Weights of a small GPT-style language model, trained from scratch on English Wikipedia: 144M parameters, 951M tokens.
MLP neurons of a small language model. Each row is named by its layer, matrix (up: input weights) and neuron, and shows model dimensions 304-399. Each number is 500 + 50 x the weight over its row's rms, rounded and kept within 0 to 999. Numbers have three digits each.
After each neuron's rows, "fires on" lists the tokens most often at its 100 highest values on Wikipedia text that the model never trained on.

L4.up4181:512525467476511494547479534504526495509427499480486530526551520554494469550513567611500537517550465500511445479413505502548470570492429511452475535640610457455466565502454474573529522457458579488573494439408547505498525497454488598477550483568518512435599421597491649416544516485519569392
fires on: " of", " time", " |"

L4.up1057:524491517487613500598441475485447473533560547488491554418476448530547398434535512468515468552547453476579504580536597525458468514409469441537470568499508424454550542405479546583451539521471540483472414555424499506498494449514405513516512561472480521412569538496531393480427495510427532444
fires on: " |", "'", ")", " that", ",", "s"

L4.up804:476521545447421560519525469503570513453494583485470525352584430433530556501432542474508446475572504532506493509573552489407462467379450535424451516430559510443490578574467472512516501518529475594424459438473563580479468625495428425514468520488568445499430607572543612427462447532519468494
fires on: " to", " and", " or", " over", " well"

L4.up3240:485444535450538442563516523575444518495416496435566507460487396508477519503494486490472566529443468623511417468552604495526587492556428542539516366576515470568450518463471435528624549498455515491467465486530464427522493501499518442515428481475486588506515522585518468521623508470441495436
fires on: ":", " as", " of", " Do", " Dr", " like"

L4.up929:502514475494482532435476461527440487489502468566509555404431478569493442566508461445508428401585601510461516575492524391477566560460587512505492478563557516539492436579436413592490484481490491519475463506497517557574495485490390534453528636521499486464479545411513520493438463469481478492
fires on: ":", ",", " |", "in", ".", "):"

L4.up2929:485423432526473558478530461492534436468518525459464574447448487356527484523476519410478561422560433536548484601607527528459432524444488460531472435472488516450469449504527517536458529496484521567542480592460500501385491466558530445482504550541535558539487455566544501442527562519424469435
fires on: ",", " and"

L4.up2221:515483470455486531491468521585424355527514512619455485409473395436453519506543476463432550486537537591490462543542506576520521532548509494467399557473471528445518490552483538553409459593529477542583465502486571419493410545512474470521406569509482560533484504496520490402557489365500408453
fires on: " and", "7", "1", "3", "'"

L4.up987:480539437553443486488538529477512526567561545541446497392543603464526503493481577474517531466525549565514516507454421516578485421578438481606565501515533538454505502500377554507458527534541398546561475465534541499355490515547521535578451477520517630501527433567548514484470474475456571423
fires on: ")", " ===", ",", ":"

L4.up1932:435502469581470463531520472479516564517444512474526531516494541548488423621516487446513452460599580494536560523434475475505438475477456600517537548477659502520490469456525421527581609474393554541547481503492364432571486578494461558528581516653492511487449475451551480529543456440555556400
fires on: ",", ".", " where", " that", " After"

L4.up2633:503439439531450530545438512396607441457511439490538518619450525465513550536535503429489512532457449545464432528501514437564521564413517510452489477456500527557474465368397492430447586488470399504477452447475509493423506480438471465536555504441387537469524472575586470523557555502531432453
fires on: " the", "-", "'", " E", " Del"

L4.up3002:385458506508394481520603513452553523441520501455476618408469479567461510459488559490577495480389577474487561467507492609479595506507449468496491482530572454542427419521568578492473477547335510510454527595367462477505514463483430475454499482507441535475495513565475601492571400532548585473
fires on: " their", " have", " his", " other", " with", " to"

L4.up1709:488517452433528513520480367545510611442539457508502483429433441553430470511559490461515544562426579503595433480497484462593499538464539496492549435444463510495376549421540495485463462477503463479511568516508461497508534498506552551595538446559642473556476589540599443443518442485487520481
fires on: " that", " office", " |", "ue"

L4.up1594:536584488448432508505587549430410547525537597485509521519491466623536554554483488430516450474560557463439524515500503525597433553632525526561559553578487506505530432621449458476417587544469537549486464434555520475490445505462518513446507451423486552460490513568518493483531443444625567506
fires on: " (", " |", " Reg", " car", " Total"

L4.up4239:541463518465449450530492545543521539520465436502576413469527596469518457498587545472495462485468494523491418520579448550552583404426487502509583590578418478521503462535537514483506428485441555451420562493451522469444570565503601463570533490627471606517547448461479519554564485557492466535
fires on: " of", " Ville", " in", " Carolina", "on", "as"

L4.up4216:517479479456449516586462483423559542498481479491459477509462473625474498504573558391386425517446505526546508496455555470470480551577534445479446414516571491519532480429497473517478572553493506483518467629491551451567410396515436498474498542443449492465505394414465508433512420490505505474
fires on: "9", "2", "7", " ", "0"

L4.up416:502588497609514502426476529493382595538534527531505534503551502552603514535381555531520419541512369422495601494521546500496485517594445524506546581545570473490555468452526511496559506513522539520418491527593571489465497451572409491538386488487546508490581527515532624481540484528475549515
fires on: " |", " those", " who", " qualifying", "0", " "

L4.up1626:495485453434527418575537556507468416474482602490588509436487540532546427473546575546427577509483539515461511450559440473482489517502463494503539486488549517626520517438479498585483523561461523426502514604416387474513301473561426451467526460514400431497606474491467512497473512562450554481
fires on: " |", ".", " "

L4.up3073:461494482594535550564510455493501453525529498473505551460430522483495449452542385512606424596507458436529507516548471445468464521450443527498554443481427582537507557585508511539581519478549582606616457493469446462433495489588474557601524479467537421586536487510482470468465513489491464427
fires on: " and", " among", "2", " well"

L4.up1071:510510497558546508492513469531547451424543546534503473428492595562490401477543550552502462467561456506658483512555483523502514433500491600526504520512507589582473565469466502501445538504360536487484500401493358538542444546493543414479588436439479436559503551430499410513585465485470530389
fires on: ".", ";", "\n", "In", "==", " =="

L4.up1099:582465428468547413534496550487514580550456497518482428426516452506497570493516596494505479434510482614482451584500568571467625404512497456529486429501544420473537548526469518608528479471486500427572541591559493498484460620549553482569525501519467567524411457556484415387479435532405475526
fires on: " of", "2", ":", ",", " than"

L4.up65:552584525538513498447527448481490432501432582456533504487554461455557503536543399591498568443598454499429443457458460419569487461520496550568505451534433583530370452610448454458498489497513526541494461444527519423440516501443545550492513448489523534511436476548443452495492512434492526565
fires on: " |", " September"